Weights of a small transformer language model: width 224.
MLP neurons of a small language model. Each row is named by its layer, matrix (down: output weights) and neuron, and shows model dimensions 128-223. Each number is 128 + 24 x the weight over its row's rms, rounded and kept within 0 to 255. Numbers have three digits each.
A block is one neuron, or neurons of one layer that tend to fire together. Before each block is what it responds to, as a language model described it from the Wikipedia text at the highest values.

Description: Infobox and table field labels. Word pieces inside field names in Wikipedia infoboxes and tables, e.g. Suc-ce-eded by, Spec-ies, Part-y; weakly, pieces in mid-word in prose.
L7.down97:133106136130117139137091145141146107150171148188089155134134097119168097195102140115108104126113147123161112116109168105130117166099086144146111138103112120121105151115103141104102126114122115099092121144136168092128101129113125108145106099134116170134112158091125155134188177102092116133
L7.down226:141096137111148146152136117081126112112120130110142116103144143100158147103126122107118096142117174137078102192141097150174119156118078132145142071156119166170104109160120139163113142169122098081141099138150104126180135098132162124088150144135141136091140106138080120152127147087142114126
L7.down238:140115111153084097121136144118162145146141153135163149150075104145139110122132084163102113130117119113090124161139114171097154131110145104153091122119147144118148127126121126166092128129162121132140150151125112179098132112125174111111127150120151160098196116131106110112149120150140138052
L7.down461:132134126113125129111122098128152151138102145129099133132145130137088158137104134140133134178160141115145119139146114144162138093119120130165130120122090144173118152064139118131125157115147126089126165131108122093107104117115116081124099176124121134152146116126137120121156072109099155144
L7.down510:183149119134115150124132112123134125111117113152162159122111131137139145138106185104094156120173129092098126117159130134141159137168175103107156127159126140102171103124144136126107101102116129167087118143108152114124085148139126148137148166158117131141120147078159121121108153145111135110
L7.down598:121160134153155073154101119148160100122141111090134131116128096105146122106132155130101085157135139161087129108161111125114141143135116166091085119165121105163091143101151143146138126147159167151117079104123138097128138112123152119109149137082163139113134116139132164136148073103156097128
L7.down638:139120100133110153100153095105141105104144126078129080154122069146174135091130095150130107126136125155100120126106135140117112104094143188120127142133119119126125111139163127153111143117142153155145135114096140124130125128135077110113156121068094145112166115133137129135131151163100140095
L7.down772:101124089090151152116115138140143140143132148156186185152126132090149139167123103109148157139169102111146075130102148122109125117080062090136104139089131148163133076134143103100125107144098122146094132124117099118114114134154190114107099164140134123148106121141173143129151144125131125144

Description: Mid-word split fragments. Short word-piece tokens inside words broken oddly by tokenization, such as dec|l|ared, did| n|ot, Tot|al, en|v|ironmental, Y|ear|s.
L7.down62:129124114103127123115093130088131125111128158128094130122147127084153125131123130186167093101098145153105125143104132112130156128128139132119113166104142139102128134101122127098165111171116106162145117163135164109109149167087099059100105128127119132119101111110154120132168115147126146148
L7.down136:127122112106132128115125091105120137143129121169149125156138149092158124092111125143159132092144140134162119160126128158143080116104138148101163130120141100126129085167077104094160156103110151183148122125179138139138192140120157094103137104127147098105095104145117097113139112130124163189
L7.down245:108128134157124109120106127112133115139106097121146111176145084114120071157125109129155119114118117134119126129157160092148178116117132170137124112154162153088140110113141116049120160127123091112147116141160166155135144109117107122119143156168138128113128119142138126114119135148132108164
L7.down332:118114130109123151154123112070092104144138102093074113170120136143142125118124177104141123099171142134130120160101144139137138129122143096136145160120126151100102133103113107128131137135154141112124103097142119154096166135124075131140161096079152148090141107105102140131126139151127051132
L7.down413:138109144113117113128160110130123163120128118097129138104092175131160129143140140155142142098148095143125118146103166190102121120148131161149115128139137123126151137159174115155105134088139120106099106123110135166120149123094138147137158147151152109158085112096133134134130179164103112141
L7.down672:097146148130159132138164120130114122157119086140135137132160135154100111076151093133181108114128125097142132100154132081123165145150087125097140134113141106158168151090150104167150110149127105136110171117128136080107124159155147129129115144114125164142125162098116159087081096134129134131
L7.down801:109145128140091120183146118104114160124168063153092120147125081138155125130086138127106110139161140110091133127148170126115118132082133149107093099131128130116157155122099115147152115132141130146135121107138160103078133165125105118161133144134131111091098092138123090127111135157135115097
L7.down861:081169092157143149094167163142127123156092142137106145170084089136137084124113049122176178106145149131091156141158105096116121133135134143123142127165111124161167107155109118127110116124100074134162126123090153092117133115130086126126094140129180121126108160127134102117113112117170125110

Description: Split verb word-starts. Fires on the first fragment of a verb split into pieces, often right after "to", "re", or a subject, as in to t|ake, re|ac|t, she d|id.
L9.down435:102080156153139113112122162106135133172113094130138106125148113146062130077101136180129128145110135141127124141124149092142093123122160085099133118162165151158165103101127105148154118180157111132144116135115083122145119134135153126131081099129137090101132138129103105121112113114103121123

Description: Indefinite article "a". The article " a" (rarely "the"/"an"), strongest after "as" or "become"; also word-initial "a" pieces like a|warded, a|fter.
L5.down112:125089118133139109139125131151119107174139120115128140136130074075151115147103125096072104154118146112107107120095136082126143135168128099127097127151134110115120128090085136130114114141165114123110116148155123109111139089128158136174091118083143149157118109170139129133127169129104134175
L5.down168:120165157143070104148121133172136106127130168129119123172127124115075115111106086159126111163085121138160106124122127116123185146141145111119094122140091123110118119145088152126142102124092094147125110162152111108136125125127137154158155063143131157101091097161150123117125137098104103118
L5.down267:154133156089129145135131127141130124102159166126092141164122124176090116083121133118115157118109072141067148146139152090113152139158134096128134112158094130132122151136166182102105124121119136150151106134095118085168131119137167133147183105100112125109092156132145125119081158092158077104
L5.down347:120091135104124157145112102150102127161149140125148112103128117152143128144104159151133109190150147115112119161140152097115165124113143119133114127112139140118152168113100132133115139144177119110129156106144116098124119171122149104074106160121088119148104121150119177155149116099088135100
L5.down370:170159151137123129115146119160103156154095116110141114119115152094104134154131120102122123109147149086128145124154148100098135135145144100130097122120097138145134105119123129131098092119153120107109129110194146125096180151183094122130111138111128137154095111131107181147111111152147118164
L5.down448:149120141106137140123123092099158087145144090115126136156163087085122101149160106087093133134076107131130143138110122108085132133140146099111151103126085128160121137133148147129120083154118147144137178107116116133092130120129140128113163163089155130130084129147088142062121133159090146114
L5.down562:137111148108114140089136089124127116141131183169132128130137118050123122160105111143126124093107115158106143100128145151138162125115111148109167127156142130150133106150142129108106189127125138122091134131133094113109097104102140081135111123165144147118084140101083141135145138099129106131
L5.down692:157098074080131140136091153175111155123094147136126160117123091099107129144129146141114100091124071091101136163131120128132116162096101143138140139166188118089157186100161114103132133157145111171146091133127116124140152105114160115144138113121144121145124126129098156134105142129124152086

Description: Mid-word vowel fragments. Short vowel-bearing pieces such as re, in, un inside common words split into several tokens, e.g. di-re-ctor, dist-in-ct, sp-re-ad.
L9.down413:126147130150128135103129135110097169102132089110095136176129113171140123129104143181150096138132108123105138164142158172085137122112082097130117089102108120132131162115126124171098126155125071155131145126154122104144168143089105105119115113108191126160121123116180114130114164135101117125

Description: Mid-word fragment pieces. Word-internal fragments, especially the first "ed" of "Preceded by" in succession boxes, and the empty token after the coordinate slash, e.g. "gradu-ated".
L5.down6:107127118145141125089121147115149118120129141157100170140171174141132119141147152107112114135144134125106086104115136137137123156149089124119128104117114162153129119153111162117102138124090131056111126132113165106146126097139135099110130166147096127146134147108109188100148144133099136158
L5.down75:130152096110099137152133172172123178144117130156142147138132128143129100183061176100120111185140127127124136129157106107110120128086118123159107131142123180167128119115143103102047141140102102080116070127110138098141145123151125135118115152091146091150122116073118128066105142104102141137
L5.down213:108158149147076118169109156113122116133145145094121067189146092068167134171096138143100135124142136107111117085154120079170161141126146142139072164121125125155151144112143149106085162116083149117138101110137151123139105170178144156104129144131121157159145133136148099100157106111135139100
L5.down311:091115112154132110086137103078142166147138130111166117107114083148146102137079152152108125152161120134135109115144179131099097142120111171171166115149135129146118132101122121132101180139097114127148126137128087111151125105127151132099154151125141112127114096105136097127149128083134139147
L5.down386:175114182110132141142163128090114110101114141145097138127149181122100134114134140099091151131121128125113109102127113128133105110127098096107101158164166136081132145147134136107104112143098122156114106138103173144135132129127154129138124101176127136072110138153129135102095177151091152165
L5.down426:153103158135079137119121111117158108145145127140125148155159107106123138121081168177135165087145137152103143128158130122128160125150084126114136142122077142104116118145127109138097075131116112114142150121136125117101144122124123089150089120150108111105111143114095115176136082132158133120
L5.down830:095083125129176119123136144160132150111065116142137152108106084128138118148089108159146163146169119086102134103101159105134089127097157102106119146136111145134135144114121128113080125175133110125086165140191164132101131112164139111111107118158157144129206098057093130112146123112154131131
L5.down875:147100124107169161151162165114134121125154119116116117145131142122118159096130160172069102137075151121097157089126094178102132141124100166160116117139085109157121152121057188098080104145137151086101128157108112103135108135141116155114103118155104138099129118144131138116146151085095111127

Description: Split wh-word completions. The final word piece that completes a split relative or clause-opening wh-word after wh/whe, as in who, when, which, while, where.
L5.down198:165104100139141101129108152080123104112175142136081135131125090154167125125135161119147134098130176136072117078148136112169150098111114159117156120130110123104167099121149125101150149104097114118157151112092135127119117130091083100137173142148122126122155147118085133136119115136149134136
L5.down336:130073144094149136139152148161161138130120140137147120158076146127109148132096114193128128086131142150101101116119139158138136075112124132135131141108124128136129148150108115161097161147140133135150089155125122091110169118105165115113147175116119134158131094108129146156160112146129116126
L5.down343:140105142144105119149125182110107124139142125139089145129075135134133113169126160106171121133122147122125122123080138097100166090137090110125149125138106126118146160110157111147135128144115123166099116164087126126129105093132172123094106111162077121118135138119087146137116132124169132168
L5.down414:186164131116184141120108157168114157158158111117123100108121156130122117168129120122113159099106090166103111131139147159128153141114121108104130145146136117120085155143132158112145097105098120113159173100089146124123103125145099106125133118117157112116119133127130115195131135134152147169
L5.down439:146127095142129160166091131085136124139144073158074093165111137118095184155137158141140127135199141161123166153137098116124058104121104111120143138115142101109132142135153140153116117143110148164160110122102100149087106102143117111136157152087158119125095094081133145111162138137143131131
L5.down476:152071126103164153145156083140146204134166142173142141137087146148148158140153095131124175124095112151135169138132132154143145095117127117110132192095112112131116138113109162141090167114125122152125140126098123131180120111100109118069157120128123127124116176146102145129142147148136131137
L5.down770:128133130153144151120150174154153108098117168107119133161110106091102122152129131126121187148100169171126151127172131129144129136113099107132114142149165136139114107127098108107141133129150164090106115149142176111085152139120138114130130107134135145167139197152155099147086112157108176130
L5.down798:133166138106149135120168153118134135116131135109122123132114126147156133092102124133126100086157122108122110157113179145165137070103123124133146148135147117146128157162161171088147137129141115097147116127107177081101119124101149099139164119131145115170123095149131078102083126155180119128

Description: Split-word continuations. Second word-piece after a split word start, above all ich in which opening a relative clause (also wh-ile, whe-n, ear-n), plus some periods.
L7.down78:094136129110099103173094108132140117122120108122137135140137134139125147106137160151147145098088109114118155092078139134193117089051125103142129143137139139158081132099115136141145132116151127128124141110099132170106139116104146150115166133127097129090116124108158122117102109142100128109
L7.down108:128123178118145128111153132144133109131127093163131078119128148123143134138134114140140117150134131099133132098152089110117145128118148116115182101136086133182153162096140112121130140119137129117129174131111103107099116104124150180152112127131109101125109113106124166121094125128143133102
L7.down177:159165109101141098147101095116170118151157126143105151150123104102123144110141124140101143138102078091130139106139131142147118150135161122126146151107088101128142159138103111164095122154113125108123118099149142115106119117102121204164187111140141100121093120086152191110132181155114144108
L7.down280:151121155138110129179115125102171151104122128151132112130091129140176118140137121101134110149101124119093126101099131150133128098170143170112117118138148087155121132114121158105138077130145077137141152112097128129110176119085139137131105130144171112130110127135106138095133148140141165156
L7.down409:091095108132157158126106169109145099097137096149152100162125107127150128126120115136142155130126156094111102115140128105133120146133126128135143136127127105091114134149106082138156129160141143096164152112140168130119140095149135103164108123140129094140111185172094164112125133164110171139
L7.down599:088153159106160124120097104131133088103154145090110093133109144145122093120102111151126122152148091156116137092155124115143128138196143141154107105154126128134126142112154117151089102121116133176164147133167116100118161112154123139113090087137149139118067153101110132086097170162149109140
L7.down610:121092133129154123094119167121104161145130135123110110148097145115196117135177156132118151107135143141132143127128172091092116094144150141099099109135113136124139121115159087165117139155130102124107158137137125143100125062141144072175115138156111131146167165150164119112083183141110149100
L7.down854:129081076148084112122123145119122098143141106098141098142151105142153129175144134118138138129115117142114166134150140128157117142159153121132132166133116117105139126104148164165106096139107095129132106127119130159134140171079190116111145133130127131113127142129104138092179120128116112103

Description: Split word-start fragments. Single-letter word starts split off from the rest (n|ot, m|et, s|omething), often after was/is; also the first |---| of a markdown table and a bare space before a year.
L5.down60:098147154138148189143176104153137082149148139151108138115147118124150102121157092103127149106089136084117138116139144137120080136122172114124089099165153123142166112107134110135133185129143158105131117156141125127173129069170127157083120163092161147111149115109153102133146163071147147128
L5.down217:078117116139149128121104166129119101144140138145129163111139139112110111166167090129135149102113148086105122101155136111106119098119160131122112127143147130125194120128124188092113122118152153137083117147122112119133081110139109099124093090175139101135106161184137111128169154103141174139
L5.down220:114128149142180143114121173091107120167115134123123137122129108173120148126150131170137091128143137140121148097165155129159132158131122111119149112130167163131148126165164134154160145128154143112129113047099124146138073103139120099083165152124121106123116141116137139079119103144196134088
L5.down279:140156118134131132149140122156110097172171148123129103134127147149097094101160130103157156102137158126145146096129170132160157114117135111134087109138110136138139105154122149134133121150104139096138121100068102138113089165099140103155157144139111133091130140160153147116134156156111149122
L5.down301:142151099106116126188166103133060120122121132092144081144134106146107108143136135158092145137139109119102111110135117136080146156110141170142112166114110139158118125098104112107153105121147107149161181096143112114135152136163139115175163174103077123188126103110099192090129134121127088108
L5.down547:144178135123136146164091127126082138146118140068131157138116130208175079103115115101119164104171124111099146124147125138134127104134123168095116104118165121171150113108106086131150146101152154120120102132101164130122102123089129119100121111132120177128149107116166100109088134146128156107
L5.down695:126179136116101095126105130085173133150108106127147132095131130181124105102116096108141137119098138106139131126120122123123174112138159154122072122161121129147131142121098109161159145104124138149133152074135113120085126149180122145149163142110162132111142112175135073093108120111097156136
L5.down779:107131137131176167140119115133119121141130151134152120123142092131109112137115119108118148061125145116149181135141153172133161135109149135149127099177134098108088184112145111094116137126077155141101132090132131135129172158128101122102131147126099142138142124151121132156142104103111136162

Description: Word-piece continuations. Second pieces of words split after a short first piece, strongest on the al of Total in tables and vote counts, also not-ed, Vot-es, Bat-t-le.
L7.down316:096132135094111092058167156119107140107136114148131116137094124122101116103170140141129133100139135093167131158172112136064114130095137118116129165126151175134145143183140136154130119146161127117186148137128121102110087104136141099155107132142094165103125147130131144142154099101122141095
L7.down471:125178104075162106122110157101145129162145138150094105119156118091094132156119154149053104147126128093138146142104116130119127116143097148160107125147164127102128120114131124133122100170100111121127118121153137103134146151112122123124114180137154135114083161114151105107087162157140145159
L7.down481:143127141135114124098143124140143090094102066097117152128148154118143130107051124134163153123159111128112116122135114113116166146127160111137144152108117156153107099147128114169119161151133151090124161166121119150141120129129128121102096104109115105119059122145145094136152115169142110103
L7.down577:149140117122132137138121141118127094123143184079152145135122120130152142124148128146152139107118135123093129105101150127111139104134099062113133135150148154079203114127103160133131112122155068127123108148109125131141095162126080167063092136151159154113081129109172132132113140105147153093
L7.down616:083140157122119102160102133134112112160112145116150152084158136162121114121111087164176134152143111137162112157098147131144153154141162104150166122140065093143103141098145166147113126109128155135141122096114115122148104146153134133131126140158103128138100174107137139161156143110148113115
L7.down679:098123114105127173126136147139128085145142125134137170124153125147155134101147080121113097083139131137153134144114112147094152117131068104096166099186138149129131154135131146111090109127130142133097125150117143134105124124100143135115123129135127181142144120137137110137075069137141080098
L7.down695:169118098145136153140170136107164163122119101101144115159112109164167151108120121123157117086130114133142108155102129166132076146100134137089117118117139138117088110146138147147122112120122065130125148127130133127158113161109131159114139117099129146098155132095124119144152166118122097118
L7.down871:119113107129124113112081128117159083110133082090136123097176119105124134121143157112157143114157128148138158123092139123126100167143152158085117128127163101084073150096107113164152076123107148113143152153128083109144138114114142094121161124117184141136171102093112116124137170122133104107

Description: Second piece after word-start. Word-internal fragments right after a short word start, strongest on qu-ar and qu-al in sports quarterfinal/qualifying, also Dep-art-ment, comp-os-ed.
L9.down50:080127149139105132126088176129095124107120135146148076131091128106118111133125136109160122121133101148117140147114135154101147164094167128114108146109146143184126099163133096100128148136110129126116123137115186103115169131145124180134139124149122134107105122116121134165148154093099182176

Description: Word-internal fragments in labels. Middle or final pieces of a word split into several tokens, mostly field labels and headers in infoboxes, taxonomy lists and tables (Spec-ies, Champ-ions, Demogr-ap-hics), plus prose words like com-p-anies and char-ac-teristic.
L9.down838:132129161108169138123077167103141152120128113157115126123149123100133178075067148110131111129161068141147110149126120140145142102085115119122133148121139105168108103152151138151119123113115098131119139149129116131116121133080136110119191135087107136133099093107175132094151106154138107178

Description: Possessive "its" and article "a". The s completing a possessive "its" split after it (its time, its employees, its military), plus the article a after was or to.
L7.down117:116163106148112098095101142105112135125155144112135120099110107106131132112149139166149112115104106115113144150132158158102101117180122161141130182154123141137100176091145083138187133085137102135087181124140135108165142134140123140168171119180153150137105127102114143145144135152141147115
L7.down145:074152137117153138173134149181096133102151115143174100155099099146098121136123084087135147144099146150136117128117127116124129094124124156117158168154132126125095140164169202096153152133109140110141110141128131123129146111164137126167171115103115125103101133073148091125113098143165157093
L7.down222:127126133161108095134072136102076108176110102130132109133126112134125148124149135162115155139109140139130130167167110150133124131119128132118067135193128104113052139143117113138099118189089152152139117115082128131119158146131126136154095173174048075083166121139143131105152117149100135135
L7.down248:105053130158109171100102105099104126162104118149130135187115089164108100119145120105088138136123144120137144096124147129119155112121150118107155121135090096124129114123160135115126067141106152142152140129145166134134127141100121130177125145101122114124019145162115128105128118110155082166
L7.down368:114137153139136108138142134127153128147144117180134118169123153101166136150170117108135124149100156138132079143127138089155129168153128146141110156090128119102106118085090174113123114112147142133046140122139101151136132144123141148092117055133159103115125150133109126118136151110128153164
L7.down503:111154173112108073129111138147164116132117095099133123155140140125123114083148117090117135144110110149148057120129134100120130145141153099154149114117124114159164128141148094199119138145113158114138101112124119077104147120099114059143150120067131168127132112143159139146153133130121102146
L7.down665:106130139081111098157097136121137121054152139130079146129091161089120098168159119071104137102106092135151129161099134117145110137158128134117171139125109102142143177171134124126130114099132109122116152110140090108160170163104156092125119099117129117126122123097153123134130151178139127084
L7.down868:155087095124147159125118098161140110144138137123133139152123159141088149167115137085120157090089144148098123094156108109116118111175146154140124160110094107160111101129121128071149103122165145162134120110147111118079184134130114131090147093103134126120165106142104135132156088106089120107

Description: Function-word completion pieces. Word-final pieces that complete a split common function word, especially o in wh-o, plus the-y, the-se, it-s, fir-st.
L9.down165:147133136128114095093164177120135172092140153091162118111152106110111157135144116110136150119078127124140087114138118136112142185101135099159140136126152137133129132105135103132096124125146151094153132125133130100112184127118097117120103140164127105132139110155097111113133129087197153100

Description: Mid-word fragments, "between". Short word-piece tokens inside a word split into several pieces, strongest for the "w" in bet-w-een, also bi-w-eekly, s-w-imming, tit-le.
L5.down62:165116081064117144150137133158138126123136152098136116150116132129126154107119086139111135145122121110104115103143105100105098150160140145087094126167129113140115127170197091116143166163151165139087121084153094167144118151113158080155121110126147112084142112136137163124113139156108140143
L5.down113:140150124146103107151116151109106109096161193119143123133107123139148146131124127111124139142173139124089108146129132188118120111091144120140139170172114115100142103163140131154103127133101177186136132093120102097187097106148146137133173074139145156144147122087118111137147102106152136106
L5.down278:119121101153098140138121143096095131123139152121093094137123100168171104126103139108145114086140127142126129120144124118111081133164127154165063137108103141092141151111162188114172140132114147075115138161126117122088134166084100147075118152143122114145119114113161158090086132143140118117
L5.down387:138119093153137123164111087122084116161156108156111151097109127119122137121162147122140129096143149140147132138102110089092139133117162104145204125090141151142113120183173117133115114104131134131130134113075114129077090112101143124113135103094135150113107129131121135144111135138124067131
L5.down432:134134125100175143142154150121115140143143139137144133129169111121075156101179097113129173107098149139129099119128122123130152147099139157110120124143121093170155102100120134096110120140152134154157109076155131155094097084134142105129190151095135118100148129100123132148085126090116178132
L5.down733:142136120145172158093139132111086156146133126130137129130156140124082128151128139110166143104138114128151105097160106147141113094102128155136131072110143101115125104132094155121131128150118118152150154115136130125099164152138156113124117141136147138156114095129159104136126105114105158085
L5.down744:101087111141110167131113068127088142116131094106139146135159089185141124125110142143123114173148143155104117140153124147137144130116123128116117155104138106121092167121162147104137197113102133112132143100132082140159137111164085101129132130125160119111152121135188139110138138147099137127
L5.down814:141100111110121155129127133142129074120142105132124143098128152156123140108115151092140131100104122117123139160170116132167157083137116098116151086153152156113174106137086161120121124169144129099132102130100113163180118124139146102146111121159155122157138150124189113119134141140104154132

Description: Mid-word subword fragments. Short word-piece tokens inside a longer common word, often a consonant after the first syllable, as in ser-v-ed, dif-f-erent, cons-id-erable.
L7.down6:128147121113116158154122116139121095124124089129154140122113103108133153128123116138091110140120124138124147148141147105142112146114140152159149114155147111124149108156148154115139118139057171126153080071091097152173112145144166156098146123131129137114091111135098148110176114080164144133
L7.down16:123105138109077136145108149125122151133087115096082163135150086114142131158093107159156094159114137141141149116086152134166132165161102143136108138158137109142169149141140140131127082140134145144110132132125127133118122124178127137143106135154141101092152163122101139153113140130140140110
L7.down30:115117101162171120138142129140089132139127110144135106126118167156146102114120153129153106073147118158075074122110101117126127176092157177118159139135132155120108138118176149160200136134115105133103115105139117147114146124134058098138102110142126142130148155098090161103108100111120165154
L7.down142:117149094120118134111098153107093128129132138111121120162124142144108122155128129102175141085145136088155174171218090133115128163142122143104088139149117112161102174083153147129122130136149162125175086104120126119097137099123104107086138159139165116142128098119101106142128113097085156121
L7.down337:130094077140157173112153130101146163120121109135125102115122185159155150110125127098084108112172123080151071101133139073158190125158156104141162118117110103129132116122120113106128142134110135124143145155129152105165110173126141146137114121126121145082112135129134091154094131125141084108
L7.down759:056138186155148189128127115093126142147113119172160107106143130145082120118126084167106163124156180075103137114163129154150142146133110155116136115100119117129104122111135155167103141149116128144146097136112179102134136137134105147118106106160129128094126146121134110114189157109115091147
L7.down794:090140137100124082143119115120131074097146096123070145118094100141094124125133140157097113141108133148093099147101143113143113127136120171142131110117159092119118150140159142115142155116070086135123128122146122115116112110159116110116141125125109126158101104120135100127149181108144130079
L7.down795:104116114078158159112122153095191145130148108126087102107148150111123150130135160141115148123135148104102134133158121182124139135134113115136101114149102130106112135106159081136132117114139126131116098127126136158117104102119095100128151160138094105103129165078125077143154160112146097109

Description: Word piece after s. Word-internal fragments, mostly p or f, right after an s-ending piece in split words, e.g. Des|p|ite, Wins|f|ord, hos|p|italizations.
L5.down71:130095123127125142124128123117095142179119106119160140110092152164103135107121111095117142163079141145137144142106116152120120112130161121138112157110098140111135123112129084115088141129131108105123167123072089159165073088091158112135113135108089112149096177134162115159140146089135106197
L5.down124:138111114125115149143128084127125064133097158155130137161144100120170144127134167111095074167167112083121157107104113089172174174155089148126106110141127129126119166159159096079131126140095081100092130131129130152104107135111148103133132161151127130113153145136117117132169159135132165151
L5.down163:109159126152173121136142142114128127145158149149157120129143092150152135083114120121059154130077094120143098146139102144189117109131159166129103097096125105106180126098093147140147107149152099115108143149141129115124149130076125159132146130136115138125109084164113100142134118099127095155
L5.down208:130115109129130112110119154123133147086117136125106120191060127118177112156101137132143146115094136138150088106115127159112111130128133103113119172112121140109150108092129102158115184120102109136096151141155100163158146107139099174156123153185127106057127123151093141133115138120164098118
L5.down309:112140122135113127131151114130142119180127115137173125163115082117118088160163132150133140107098164114116122130189123113146109132143129134150150137121138110130131122143123143143139129141106075131064149129128152071170121145111105156132099129118160102154112143132142109125175164134096134193
L5.down337:127145122150110142121136079152149143142119115134093136140129115122100122118097114172105080165101112164158121131111141134136118167151144117092134140077148090140135093164111104114161135173113152125112105150113135109129103122144112110141105149080162127114108151152119146120090109130120128105
L5.down430:116119127190114125133140173109149157106128169166144158077123103121129136112086110133145143135073116139123125114109120104151126174131115130169133124094130133167082114102077155122156143142159095125120157149151130158130130116136158120161186142127127138109146140107133188136146108159092144146
L5.down595:108117149170097103141112116113075085134097110145114136092100153134141135104147140125135148143154130128124092105106139130111093167145108169143153111153136131141128117077079144119161088167124135111096127141115095145119166128150096114147103097151121140100103159129166094106125139133118149126

Description: Paragraph break tokens. Double newlines ending a paragraph, mostly after a sentence-final period or a == heading == in Wikipedia articles, some commas and single newlines.
L7.down10:108098123083116111080114128087123138138144162134143142120079115105121140152150131128122152133188108142116105170132154143152121114141139126124119181119133105159156132102088104153144109113129140176094134082184159100150116142112126093174113079109157132103131112111127125152168138114118109079
L7.down146:139085126113124124121135127124161101122179159165089140118123125145146113123127066150126154124163063134122120115126121176171139102139117124134144133132144174135126127148152115099126092147143092113161069118101160145099094135111120182135145143183129137102088081130063091163114113113108124125
L7.down200:121140104105112183127179107139174110136122154137097150139105172197145124146155128126155088142113119111130141104121149153114106081107136129108109140130121116154140110168130126096132137123062140138132134080185122169126149086144136149172160143095133154167104132119157152135156140138147127111
L7.down439:157131080135179156110122123106129140124106144149098100139139159139106138126123179082145138160144169105127109134139140142144126145113123173108091115133155160129149131138168108114122118129083117133164100110138126136139105151124102116150122162163126132111142073152125141142130152102134147128
L7.down480:092149133163125125137116094112071138116168138146131114113093132125096127123153131115151126136232120106146132084134161172143125120111157105089114166163121129156149131127110154148093132099138173146148103127095116158164117148136141160190100139147131144146136140133193182125154121108156097124
L7.down600:141109146115152165121132099158128083113130110135144145152116087155146134125159105131072127127141098129118125136125164151113097092114161103119160167115141145166128141118131179098121132136123122159141122110117144108139101095109159134138124110155128152125159123139080160119128145126162125100
L7.down715:157130087106149158158181144151150115095087146092150121096127145147142125186159130138136119118186106133125123122101093068144148100162130164151115181150156122159134125093149125129163116125122148127141058119139158134186117146130138099137139116163144131154114119144115104128151118100125185094
L7.down882:112118131109130111124102113074130144148141152165143152137120139122100117144187140128108157106143122126123086095125157125135160079193168144087177124177080156127115119110098128130141145149162119157158114143187135130133131134131150109167137127116125138087093091105134123119153157108125128134